Weights of a small transformer language model.
Architecture: rotary positions, no biases in attention or MLP.
MLP neurons of a small language model. Each row is named by its layer, matrix (gate and up: input weights; down: output weights) and neuron, and shows model dimensions 0-127. Each number is 128 + 24 x the weight over its row's rms, rounded and kept within 0 to 255. Numbers have three digits each. A neuron's up and down rows have the sign that makes its largest values positive.
Before each neuron's rows, "fires on" lists the tokens most often at its 100 highest values on Wikipedia text that the model never trained on; "raises" lists the tokens whose logits its output raises most directly, leaving later layers aside.

fires on: ")", " (1)", "2)", "7)"
raises: ";", " and", "\n", ".", " where"
L4.gate1091:131066138094077116103194116112164128116084123143132077125118119100127122175155145075130128121110113142107135113157118138098102145148120128086122162140085143146125133102141131124168118108080134144094120124093119138137140119217150210084150126120085106146127152096139136096134094167139131128145100110144124142127108108142138120086136113137166153117096124100114085172048079140128137128131
L4.up1091:117100104110094160126152095137125158131124133151188092130109150133108119106145153084162140111101142133126121121101122107173145146091111111136121106112116158122140104150126142150149141152137150153136095162141138102116161128124105160105136098136109165083125153110134143101163117093126159102137117119150133120134098145144092149125148098153106179132094136167161141138098105108117173123115
L4.down1091:105133118111145123089118127138139120079126101130182082170085072129120137168116108139069131112106119139116155154074131136117142127116114176122095138128090102140131161126161096119155087094108160130156087117135150149122140085122136185134147118158111109095129106128126107110130110113101145129149112133116144113108076118159087146106120128067194130123118138112132134152112104145129080129117

fires on: " be", " g", " as", " temp", " h"
raises: "ep", "iko", "ial", "ad", "ore"
L3.gate938:093143092132164132115145147152122116141132146107125132180108123127143128111154116133124112154154119142083121114115130158117099132152156136116161147118097131128119134131128153152100164095090157136123131140169139139162157183134129124150088127138094172156145134164158117153112121118135140145159178114108116129118110157147132093134100136096109159162153149165139179133144144117136117137133
L3.up938:104119121130146115100118171135124125087126150118131174158130132115085109111150118100144120145128086143119129111159100091070114147145117073143127145113134152119151117100139146143082133141111125111090139131054115141135138113128127124116141145111184124119136126121131126111089097150138148144112100131097126128085081107126108115134100146123160121100120131154128153113144173108135140134135
L3.down938:150156080128169152109160133147145079121137132140128119123120123152095139126106152096120119089123132113081112144139103125103113151152088096106105179112121139116127142150097155135119149146123134124129162172105144106164126126166110135104138132114094131131136111109111170137135128099130154143119118129077132136129081155181088150148145120135098127091135160104140184101128143094123113097151

fires on: " to", " from", " with", " of", " as", " assisted"
raises: " others", " him", " each", " either", " normal"
L3.gate933:083121117109134144130129196142161114166133166083103144124125107095131097086110178135127105121172103137104135167119133147154117173141111113100118127127184117145130129150150149121149153140143117123109096097147136153141083134110124078127135111159143088152156145118148097115156123133124133127145170147172123178134159098144135110134154091141147142097116125126119164142168156124146117173111
L3.up933:120167110121115132145115141135138111137148140101142120138128110092132139089110157117150100132134099134124137139104104143156144120142122140153155094141179096112099123164118100130124080161149141143149109097186146140129111130093139075118146117154127053131140108152101072145130156150151139155167155104137134145100132098138103126121164135156167126086094120111080122125167112109137115128093
L3.down933:129150096103112155167123114130130114131188094139146155125133166140170151173118098152163106175136117120135160145123126130149107105136104134080113159141157106095121109145132124142151119123128148140102135121167097096153127075147137109115127105100105151109136098144132108156138156118125126128144104089156108120117087162139127151114118152097129136135138105084111134098104152091121099069112

fires on: ".", " |"
raises: " Since", " However", " Other", " This", " These"
L9.gate286:129108115129124107146140120117134097147139151130130131148121165111121149109150138104121109095101118121113147120120134143114132081101130110118184139153139103158104163096189184102140147108155113170119148139123126165127116111093128106121123112135110117173156136175154123106168108121169150164167170145115143100154168130116107153128093144138140156111090141090130140105077150138143168109135
L9.up286:079099115094131134129127141118109140135131152134146153098126145108138154135158150165110120132093100101128124140130146088101121110151113097137117112143076137114138140114093165133146120130113156111152172130128166140166156138136153126126127150123127099174122134135126108099149127132096131134140163155104130138173116173175039091154117134112129116090118092116153120104158111153120125103137
L9.down286:141145140130154146088159129115145128116171118125106100136128133113149128106133145137185101134140143156134123096141136149119134133125140120113152107128160086102146141136152119096106166102150101138110106144095145144123086115101121123115161135086125131154094161168124152138141107103131128119136148124134143124125158120124082146156095173153186145187136182104120135076110141179125137113159

fires on: " 3,", " 6,", " 15,", " 20,", " 12,", " 13,"
raises: "dor", " respectively", " etc", "jun", "tin"
L2.gate698:145084068109160129140116149131120144104171137129118148127141138137161157131131126138110124123151129112157103140145142133129089111150135128135132152171140144134121125124128147109114105096133138096150177118168115147134149144128131106117131180097115111140107159137150103162108128133122112147124154107160150133107171145151129151157109142122145150102167146126141126139146131104074110149148
L2.up698:138095102106157116152106143105080151120132133128119127180177146137152148133106159145159119110172132113132149145123128168118115150155124118154140107201131089094139196147147131162140122047143139109138102135105133164094125113153138106114081120087087142117151142174155070176121117135106095124115126160106130138100113148142122166130073177095148158120139139089120123154150109129109129163157
L2.down698:170121119163138161127121142142089131096151175135105140135148105110134146158165120143119116137133114134149115144144133102132098132163131119150123121131119152138117153157106140124142120110114152122146097106116110152096105138154144137164111127127106119110144147146086104167103131168104138112069135110166170174134157078131129108139099177118110150115169149103106132158167100095106132101133

fires on: " is", " be", " are", " also"
raises: " divided", " reached", " placed", " served", " scored"
L9.gate439:149144132140177116113160119114097128097106119125144118127112097128125129127143107139083115122118131188113130127091125131118113103136175115149102150093113137142098122151115131129125141131167133104145114140159110120133141163132077166154147123138115179108078100100097120103141138148141192118141111136138113132100132153131164142109139123143093138187136136080117165141111150125110086156125
L9.up439:080096113103149128136128168125109112149157110136154105167127169154160135111153116140129100086146127112116186108122139153116133121117160135122132129134080179142104124100124154128138137161118176137124103152113090126141180112143173124100114117109106107144119123111123182119103120153104152096116138143187071140139108150123134090137089099114183115115074132173135131140168153145106091110093
L9.down439:092155127127147102149111153161079177134137170119109099158130156095133098180095087151078125162142136132123157119164157172150102126147153096101137168105136184086136140157132168135118105110143132126107115114149151126118156108108088150131146123125156154082126152125114127107129160116133118128110128161134090133155093125161095122095105080105070111108105129159124136123135140135139149144133

fires on: "'"
raises: "s", "st", "t", "ting", "'"
L9.gate951:169109171152154115121142127139136112097153141139121110082165159098123103113155135160096151158148101156136142102111125130119132143138135101131122147144171137123086163133115108136125120113163154108146096101131149112143151119109079121121118148139131123128133131110103062083090114127126132128137144167118085134114140160149159135166130165142145109159117134054068148118107103123149123122122
L9.up951:135156153143125130120174109117129157107116141104128068102095136073144095115146145110082167145111141145118105128156144108154155132125141101125128106147136139108103149142115156116131170106109120131141130107118141102094100131098146091128127155192154088159174158132165117114147142181126093127129136095122147124150144113094120111161110163177141155075108174053148110108091126131130139148138
L9.down951:109136138142119139111090130079136132140142124094089146129085118121121135072131126154184104102132158189129136099138103153147073146122177102099153115137152183099149103129159099130144141113142138123115094143101099084112093116107101140117079098145167139080117115110171098110134135147087081118140077121148124162129141123131128142134135111114121133202106157137107127141095114109145135146138

fires on: " as", " As"
raises: " opposed", " well", " far", " she", " seen"
L5.gate296:123195121151108114147121116131103139120066124161120088139107106145103164082124122181067136148112099135120137135102095143120140168110110088100119069125101103131150106090138103129150110170137126129136127188133180112108151141110101120149114146110149142123156191149105118101120185136125116168143144124179159095143204132134132120129131137139091157156124139139091110132127152114161115121139
L5.up296:100170071145105120124094136168148131152137114110096139164146102119180153137077148159109081116134073140131130101150128143125131114178141148099095149133124129167086138165125099107135180172094109130141114153134121111122142092125140123082100139113121147117132157131165085105070097149122130165113142151112146131077133136100137132117118181154091143105120110120115129134133137150127128142100
L5.down296:079113095095130106142142151113090127115097183126137082176147145134146110149129133139155137126112123179117114116129140075127138171158081166110090120098153110117076092139139118147109137102141132113133114151121128123160099125131104155132159113136128123057187182155157137113137090106131137115124130111142125128111123138128127105091117120120159109092141134151104118125105151093096098093153

fires on: ","
raises: " &", " and", " or", " nor", "eo"
L9.gate699:075107136148112117132160134119123122137188149142121127102159118152132106124146117113129134162136161126134160111182148121096115129176109130150149116128121086115169128119140109198110153126130128106132125105180177137132135151129110167112141155119166094093190109094100131135127107089133104117103137147120107061151124094128167135143166144122118134117146134139162105106097126140098148161152
L9.up699:130138115141086123137110129122134170102136113129135129104160152139130126107110178117110104168116131142145136131132106141121099107169143108136157175131154144124166133096128119141097132133117089144145085122127167155116163083095120166127155136138144149102153145123098149128143143133139121122124121161141133130161087109139154107166131111118135068164099119099113134133130147151151137158109
L9.down699:101103136102099113097094139136113156169120113128125124131138154120065141145094150147069123116143162157124170122136145131114128116114136149115164119115121093133116135104112107169097127109091091156097117098134112119163138143154125119124126159186156113097160137150136125143141134107114135120156140142110121181135121168082099122162141101122137133111144144139113144086135152151151140107123

fires on: "–19", " 15", " 17", " (18", "–18", "-18"
raises: "90", "88", "93", "74", "99"
L9.gate972:102120138149153149120142110164073135149098090136115120164132158135134117068171095067147120158123128094134128144114112123129146177148128191129110133167133149107105122124113127145127134150121155102136142114112175149144154111122104141062177146118122148119117074132159162114139129150095190139122136123138138114140190123115158148119135090120124162100103137095142158121098132109123149155112
L9.up972:133093163114124111145119113094120133158147164116116142151129094155146098089150129088121085146119109104095146145150114120144153115132150120179123143153139140076176133131099104142127162147068175116131097115126123148173163122138137107117081130139141122156134087126137105110102133111147182128151112128101122141142100094158115126129115091075092099137148133098128104129102131132120148100123
L9.down972:138117139152132114165097162156148123114139142116147159134119155096145172075131144089149095100126130130157120157107115098103144121138139126116103152113109143154114109134130162138087114133074113131120165167125127073137135151153117116143143125099145141158119090125176122184087140118142149117124096134094128123095154154131137149116099149133075131124128117118167156145139115108131133100100

fires on: " that", ","
raises: " while", " although", " due", " after", " following"
L10.gate448:098140114065113123099112154155157122154061120157126117100148150133097103187124101130150171102135151158126134138145108120117116107132097091132099100117124093138130097145106105108126147129119124124123144104146137079117140145098133158156111136119151156182135134123129110109122149135094134129177110111136150145116166077165129159135083103130166157141130141120152145141148160085106099133127
L10.up448:156116130101134126165133139140127134093127092153127125132084132166106119165109119118109088138095128136137144148154093102093159141097135159140121083081150100140149118124105136062123160101158135135129144136172133111177108096136132133109148158131114149150111098133138111137132142095150096096118094105153094084105110093118119133129158134153147147150098146151140152138144130084074114130148
L10.down448:202193116118103098148123113117135108117135059144100126103170139124162141154117159136190120127126120192092137098146152131160111142093172139152136112105152171129126122141125104103094116138114116114102143109192134122137108091107140178133101109116111166116098120164172097159152120126131154147126131141099179158160138133132108154088161155112109081084180103133100124125101125150121151125116

fires on: "'", "’", " da"
raises: " others", "s", "is", "ray", "des"
L10.gate1183:166123135136154136110136181138191178106158089119125150093125171163108171080147120151122133155107106044106133116163124137126114148143115123114157129137135146131154145121107160107150132104138157127135137122141133122145134080145147117140134126090177092165160132100126145101133108097165104123098104141113142137132127132190132154119103117140107167167086159114108141143118091133128143129130
L10.up1183:120093089140116125143159169181131131143128131158133151140166143153139153110157139157153172091094084126153131108109124130092100085119104068137114156127071098137142108131088128130115147124123135062192132141137177115139150121086126121143094126180168095143123092085163143150109142120083115125122136132113150121128135081142149149112109125138143148106157118139092142145112084157181112132122
L10.down1183:141161135163114116109123171169139126127113099141122155129117177147127125106121104163231123125114148134137141134127106142136140140154142139125102077126187128113102122134075152154122112137114117131094131126107116151122156121129120168109095136140109124144095116158133144149160112134142141114128159109146133172162163171113121115141148097111147153142139134087110148139124098106150142100111

fires on: ",", "),", ")", "\","
raises: " commonly", ",", " also", " sometimes", " or"
L10.gate421:104075121115112124129160137136078081098153153154144124106135119174143108138085114165153069133144151087121095113125121118110119109092134114121142118152126099118102155135128120170167140123134165104142109124158166104094113150113128124095190096119105148112187128096105131163141130088130135144115210184114112112173103088108115139165158155104127128141141139131117101132121146128082150151105
L10.up421:097094138130111165122181134140122093104176176152143148098108147081152162106115131156172127131165164148131099137130116113115140131111112145088154134127127099142134119094114122103142155133109169103128121127128141161126131113112170157113165102115150160113138164094133126141098119123129112128095155148148173098135123127124090158135164135094138118155149123170151071146120082132085150134124
L10.down421:148122152145103115129137131110176126138114115141116116141131090110142143150133144094123130120172107135141113129108122090122128142122119135131135172116167117145088125124128153176119124170134136152137148145178140149081134140103109078127117129129117150167103117071108144137089119126152124113114139129079136119119126131139081155171121151154118119212129122094123101150140114135117146135150

fires on: " be", "s", " were", " are", "rag"
raises: "nd", "tus", "to", "tes", "io"
L5.gate482:141090126107136103125147148127183115168114129183116142131133133116155135090132153149157111125123128084131173137094108096173143161087127090142078120127096141088143108103164118107103162155154088091124120094127093120099136134121090096159153162155086144103100139129115154163096131163134152122157152118147111133150142154186136129102136128135106146113153177161174129104156143128115090106112
L5.up482:153119134128086148105104124101154131131146113134101103145153129134106130105131130138131111136138147127087176114155134141140104146086110143150104119128157127092137104123120106091119143142133116130163096127138132092112110065150124109139156129150123165115088170123133160150121132180154182128119103116155096124187099173182178134124137131141122114172186127141140187178111150091114127128110
L5.down482:130142119122117130091168128089132140153126163144107127162153144091107129159135167110076149137101132156165109132121161151125083160151138103134111128117127128116116117127152150124103118127165145117121149145159180125138139149154113105144102094136129141111183143165123121116128149131121082100121105151106100133108110135147107126167142119132090060157099130139138111140145122097128077110118

fires on: " the", " and", "s"
raises: " release", " publication", " addition", " creation", " appointment"
L9.gate264:158130090132165115101131083119132117183127099162176160126126131095100134138094149112120124095162150137177139107129130128128103119115100143132129132113115109106173112130141137124107086073105138167110135140177129141122165135147150095139129124170131144120070144111130063120152166096126129110144146140158107126126132101122115120150089107084186114097154157137118158117114156130151144149121
L9.up264:171156140166126119154125121113100155117104128138091178157128134126123162113126158104158141109143164104135090121123130136145144113118108138129159166105103082131139123129094122123118154139131131125155083152165128122077148154108116130104087117176180119126147130109098091103126130137125129117143102146131157115122168122154141136100127102139146124139134109137129169150100134159138087167117
L9.down264:191146122172152184143125121129133103122149101111112138155143126123141149154132114113122129123101149086140129151103150145129177075162127097146113141115123135079121135137134142135112109137125103139159130108138137141136144133136124106095112132174113178086164148116140103137120117135152110122123090105133121089130138137136122167106129112123137103123128143153110148133129147081146083129107

fires on: " Marine", " +", " lighter", " Dai"
raises: "rs", "rm", "r", "rd", "ks"
L2.gate800:176128088131107146120135142123118109119161132072119113111124128081180138158156127108114182095130085142067116172112166148131153169129141144149164106141116120144175118142121144108158151190105094132121093164094098168146099124138190118123146119113104116153139114165112136121083118153117154098122146087170120157080122119095124134139147111183098130147131163161152158133141156161179120118140
L2.up800:113149136162092113132129149134096104123178161067156096079152119108157116145168094128138137109092120147105098162117162119151131136140111110127159108117101128150155147154093159092182161149133137162091094178105137177140100124134145072152130132129105132137113108122128152127068142144090157119148103117122127125090139122090157123132143098142155103124105146140118143146131163111154098136112
L2.down800:110144126059107152096153149110183140158131140086122111070140143129154177126093106119154129126100114150149125144114151116131142154104125106147098139152116167163146142164094148147170183158147144110118118169156103143144094151147175125121133109139075110116114113140121130117110105069138129121120090091129055162113122135153136140166126092124163113119155125159168140153144129128182121123097

fires on: " the", " late", " early"
raises: " 1990", " 1800", " 1880", " 1980", " late"
L10.gate206:123121101129149111115062146121147104154154144159109140126128123147114112145106101126053107102151080115134106149114100144138110153155117134145150139130130121129101114129148130110132115109132138152145134141142120150126153106134096131165129172139123128135144138128103116148134142124121132128124134147131114148138135127105161120094125140111136097180133114106152157087097137110137103163114
L10.up206:130150104199144099172141193168142143134119062150145152146149117155121137095149157100111133120188139114121125121167106121151114096122126172092107179134139111139129105124106144149114180136089150155131125134158089113107143130125113123084123153132086102115143097111098136124101150136139151113101083128151126150135151082113151142088154127147122143120132142135121194136110184115107142160134
L10.down206:140087134097099158095124089103119091092143105106144078123133119127117152090124126141131123142119096099169108169125132115146107133118132136082113127120144103145151121092147144151110093178125134130139130118130149169088084108142097142122082165143126099129147157133141093118140109171113145139146109140149102128110151101160160198099141151124127133097109088128102162112124080123143173156152

fires on: " the", " |", " at", ":", ","
raises: " Department", " Association", " Committee", " National", " Center"
L10.gate643:138137126126123098135116139125133133128138165123085154139127114140144139155124111130071157137110132105129109104073113125129145084131152119139159113126128173111121051084132124164141146155125119099075100120151153111117110121157139171091121127134147137125133100156087143128169137126103137132119102164133091111160127082162162198133096111116106136123134089098167124133113131113111124132120
L10.up643:179149134176174129133151144149105106151151116109119186143130132123120174120143156166144112129126105125143120112121112120169140093110108154138134125094136139107118115147138113164160160162138101124097127146170148164102109126110098146066145149127136142075149115130113126142131149113119125143149141114185102123140145145114150150110163082132133137123112146141095110152129184160143123137158
L10.down643:137103117140149132081125132140137158146142116166105084093164111136105133171125147125099107129131137113158092130116090113139106160125151097143147131178100137116132121136122128111138133157075135124080180118138142117123128116092169103099062140107096167060137150125135112138139148109133158157145096125152144143129112111155156172151112093125151135138103079130109151147100179158113128148148

fires on: " and", " which", " who"
raises: " designed", " performed", " established", " constructed", " introduced"
L10.gate1020:093125123118140124072121118097101124138089124109165128176131099136104112097144134091144133149145154114173106185116124150155166127153132113104126142100086134123108165141118104115126114153100087143144113150075156156146119137123137091130117153111146147145122127094100157099156128155114115117132172163132135144134146136132143128189140105099099073141126134146131116142140125120180152108090
L10.up1020:121096143077133125111150102121149136107123151125098144147142157155108131144147117129115147127138154129172095119174111104135161131124094114110134142136133110118123148112118138120151153118115146155159136130127144129091098160108126118122137139163145072097133088102132159087106146136159123110118092136078150171069092101118133141166159139122119203136148137099132139158164126159135139129154
L10.down1020:155141116164136129151067079150171089167134134143101152096120114152134107095120154129150149122131113077109138113124146099146118118139086131153139102150130156106109126122104114071148156145114138143129133156140150129126110080095124138054153110156135154157155137124124136118111141093093151092161067137128148112120132116101089138089119132147132151150147146116122156104143153187103125123166

fires on: "s", "-", "men", "t"
raises: "matic", "té", "fi", "m", "ping"
L9.gate905:144136094122159131119140153120131116144126140154138118129158151108158073142123152122096111123158156156147120108127167176122172158147143122164114112147140122086112112132148119133120137098207117144135097100149116139177132134115112117120101090140108146127131116110135142117152122131081119143137090164105163093175120158117131141128110091133146094153097125124126112085112131119099139086133
L9.up905:164132124065134093139167154107095132107145121093090145092137162153146108150113085137146120159172117114129112151133111152117126179137130122124119129165093132109161087105084082105139151146135116099137075138102126152125123136102126133144157098100157133097124133161101090159114138149114111120157099126103174088153146149100135104157102129130148077132084101106084111138146087155143140143128
L9.down905:137127155094132132135146158155105130157111121139086105121135076098150108113142155115159131096111116160138112149130135139128148128110117128123134100150128123138112096115162142112127120129136077120099182174088128139113141157166092116104096150103086138111142111144185123105173130152147128130101127124148151155151134172189104147139142098131121117167107155107128143056136152119116114064156

fires on: " as", " As", "As", "as"
raises: " she", " well", " they", " it", "pi"
L3.gate430:100117112148153114109111167138169119108123194149140133130108122105123089151136155128137104167156126119106160165126085119080113105130116142138088076091128108102144100148100084150135138095126080116086093131161152104109114174126155102163094084114090103145165150099094140141143106162100135143180151137132104141137144146132125132107140144153149157136094085127148138130094129117096121127150
L3.up430:119143140139164137155147095114136161118122154167102148150131097136145114146124179135117123116125146078144175079105107131096162115172183164108102135092103144071135123185101116118155104134157093117148124125141164121142151129114110129134148094140090147142077136120133147115136121153122105139115133135128141144112113137180090113118091098144150091139148116187116129144134119153097137127163
L3.down430:079137122106121119137150144106110162107133143159137107178109101122157124152163133120159110202197140129103100118120102114069125156152089139158127106115119104142121069123145119106122144093111117134142134119166125150135129123111134128124131138139071120094186126140134147102089079097090090071131131163139175160124139113120119122102131159141120117134119111151097142124109189119122086120138

fires on: " as", " that", " because"
raises: " it", " of", " well", " mentioned", " there"
L9.gate825:125121085137159077190163124113111112145104137123063150154137147176149099119172107152094131127141190159090140140143127130103148151167118122108134105113146161127119090105133086134088156105138153122125129120167113134123101149125141143139113151162126127115139127088133134101116094165164130174147109116138142154171152149107153084121139140145147113083128134151139084108155084099077115100141
L9.up825:108110138105171107125122131110134122156096112137136135113100114113121187148137136096060176114099152159128111158109108137132105127124106119174128151108114147139107118125118135087120150173164137131143148142151111111182112143167100163109103137132076132106120093128184141128121151095108120148127102138107114159155127111121127184131168138123158143088127094132122166081132118106114142125101
L9.down825:097116086166133075100126114135154101127126160130125129164103082089107110151148133125107145151155096121088128153152118139123100150151119086100145092124142125124091090113104140107123173100119149123145138146184118142143099138142146139141105140136101140063148138085112155120093141137145139140134086123163170137180197135126114141120124142162185149128151100121093131097153104143146134151120

fires on: " there", " There", " well", "There"
raises: "after", "for", "ir", "in", "from"
L3.gate113:145115108120113133167110143138136120127092140163176164140150170166118150092119095124135151114122129079155168144142090136138108130124135105144083133099144136170163140133141167128105146162126146129137124115165114154143158136147138066130130170180145103169182111104136164151137127112148103132125132126152120123108126151140144090060180144155130153128103098141114179110085120146117095150168
L3.up113:142130066104083134141109141136128113143139102130164100165099139142158121086136131079164174147177167115144150067105116128123103123106129128132123138131109122107140129095167154120139114147154154160103099112166137121143160168124155106124164104128149106126091097080129153153094118153203154140149143130165136144107136092156133100147151130109155144090141154117134147144141137107128124153132
L3.down113:142125055133094170155123144136094103145108098138151155146136093140110120109145067105127189169110147117171125087116109146126108100110132173196095105064138128103115125105153148144072115139120159174142151130147126130136139144137119093121156097129139101145150102138152156101075141135184114136118121169137139110134121093151160074141156123113106085157134164144125158169130125108098138135125

fires on: "'"
raises: "s", "ser", "se", "ities", "ging"
L10.gate778:135131078145128117133116156119117104128155137134119135122142184121133129111151114159104142092109091124145136117118092143137113146118165116087109156131154141135145094143093126140143123125103128136161107141136151134163146119097110130096123081136143130092107062145100091083132135105103120146159129100130108189145144119164125144157085165139107132147158177130039183072109115139140124110100
L10.up778:109123174102135186140127117098075150109144109087142086139131123128121125134089126120119170138091130128175099130137108099118160090091105086122148132136140128121154078116137125126142164106143119143145119106133134131157137155125106121160122095179123152121132114074102104145107106131117140116135112122149133123137130118147127150125113143139162135121147109132127074102129072131141105115112
L10.down778:144147133146105124147139138125142150122183160118093117134151134116129131128120117144156161115123104111129126139118100119096126133109082163087177147186131172123149104144133079154111123142098138157117139123115146136137144097139121117122139119149143132123119105123096136104155136083133118077113129135149090151136173096118118126142138109109162149153131154136106141126112126152155126098142

fires on: " as", " than", " like", " Like", "as"
raises: "ked", " other", " others", " ever", " any"
L4.gate144:098120098135111126144100109125144094139121165082143154163075098148128135120134143134144141122104154118100097135159144117168183130141148112104101108139155154110110137157130113138112153118143108168095155102150122148142131110133150160130184133135142120100152130147142059102136140137142153163153129109121112133112137181118163160126123115108108107120146106120124094104126093134113094048095
L4.up144:175145102145179128162113119138117149133108207105133158092097156107116127140145161159138125110100115162151125097133183120123170141124115110092093085180154147130099109124100146131128114156115151061099141100111192141142130151109100085134114143107153082111142150153150119111140126117145137136148125099136141064101147125148142118140088145124156152091124114115115140059141146139100123156119
L4.down144:153130085074096152142125123128130127127143162147126165111135126106143116133122140153171136134102144126138120137131154090154122151105103121127102092103175107137111130133102150134127143130134164122098130146132154142122112121127104109140144091117133135070163135125162122119090098104128132132150160121140116103087143130094126111124095131132117119115145162131101090099125137071128103117108

fires on: "-", " un", " re", " non", " Un"
raises: "ada", "assi", "ique", "t", "vi"
L10.gate105:153180128124104146133144093102118113130120154132108165090139145117137130097116147148116125109116146129147160140118150167103097164109137147091143126094087172140154117113103171117162122097123165135144127156150142149132162124104094172140140127107100151158116141132143130121130101120117125124133126112161119175119105148159159093115130113116113142118136120144083110097128142128145183095111
L10.up105:158135087090115138161120087131131117101133138069142130097171128130180163121140170157144114151140155137151126141189126105071123143139119121141122142154146134139105149116139091177164133127142134125192140140137134134127169133102104119137145140157130163167098104136124135144172111146150187142152125115143126141096135112137146099128116115169160128152137165121158117103135117143185119157113
L10.down105:129147161084154150139111122124118131122125133116144155155105157128160117102138137097111126147116136138109148100142135127119110141147165130144152151148150172172117106119113121140153128134123145194160132105103159111085129132118172114155122096130106118132133100143124093126105086195122117114136081116120100120135130133113126101153163153142115142121178169140110100109182122108114159139128

fires on: "'"
raises: "s", "si", "ts", "ants", "sion"
L9.gate269:134124100136106088155137153115155074112161152130095145084154132109142131106179122126148111078107135123143155132093115143141103133116170125124104144114149133120178110131116154130130121130079151121138108120108162124124129107108155129073110136101119151103111125130138114119112120139133078149114095119113112156168143121148119128135120119117096118163148131128113137102078129103121125137126
L9.up269:116140135125121139155143091139083143125152131078166141128171132117133155098167145154128101141103146123129108150135120110116118120123146124133146115127111170142118142104171114153117131108100107119131139140138162118148148121197148133132129109176166120132118140105164132165131170101139148118117103124095146093109140162154134155113113113114223120103123123129146089158158138143110084105152
L9.down269:114163110133130137090110163141141127110104140137123123140141131117127135115163150147112115137112136142105155155147115135122128090150157137086073113177160126138149122172086129112123143149116115113139118119135135141112115121106134130119174097145099098074119114126117119102103148165091079149156138133113123173192130132131110132143101152130117151162128144113064112144118135141144131121141

fires on: " K", " C", " P", " V", " H", " G"
raises: "ova", "anza", "line", "roll", "lett"
L10.gate866:141085125129150133124143083103116164135150122116145114130106140173118111159154132145121146156123125150115138115135119174082116105138107128142124138142122156158081122117073087123141086144079132108169145112104186139103111102127146096093188167130129127124098112137114089120075118127070119111171136154103124168104109153138158150132098140100171086129102095137144124131126103160104114127150
L10.up866:121086106138140161124112126082116139146176102140136102076151135117123121132130134148145163130094161162111183105135130124111133090085127164156124140147153165123120100116113128111176115143136075119170101127112128109135136097095165158127152090123079110124142103114153107139138127175108094104106113166087141148108158131186131137106176159117171126121098132107145106105127138113153152151155
L10.down866:173149121162102157117135086105135085137082156126118140100127143141123153160167119170183135106137101132138141143121152150123118114144152128145160136116086111119102142110100149137116126132114113139103117135129113157084136105175150101127145097121119141120178104090088111122125125098089123125150136182098141158125124145148058121064091099140087119094149142120155120100137112130114159138173

fires on: "s", " University", " 1960", " |", "z"
raises: "s", "o", "ti", "ser", "eff"
L9.gate321:107159128109138154159115149117139125134096132122097114089134133148153123107132152122113153138167111176137171094119134142108151204149153120112164131162157135169157100169107128160128113190117135114109144158137152102131182145105162094136133123122091110121166120131106121105131090138161153103149110108113141168124109139144146145200155160110123101134144142112072156097094108154145175123107
L9.up321:149146153165117140141107079129129133159128095132129098123102119169133114154189083111147102144156091125133065147158184137120126184088090142142095156124160143140117147118154131137150116086103100151112171127100133125090115163155120083146138117140129144141124097145144128122167122133090123156112117154154132096110118090132078069149156093139139147156100117082221114129115129158110186140142
L9.down321:145147136150146118141123114151134083136124115135148114123115097136135120098133086121131124148109140128121129116170121135086158132101158159157117136105153144146133132122134095116150138119110159118157138166142137104082139161127099123109137103134154088130064066148123139108154147167101152121124161141101151093126128120122069088080127127094134175113112131127083185150110123181153142123133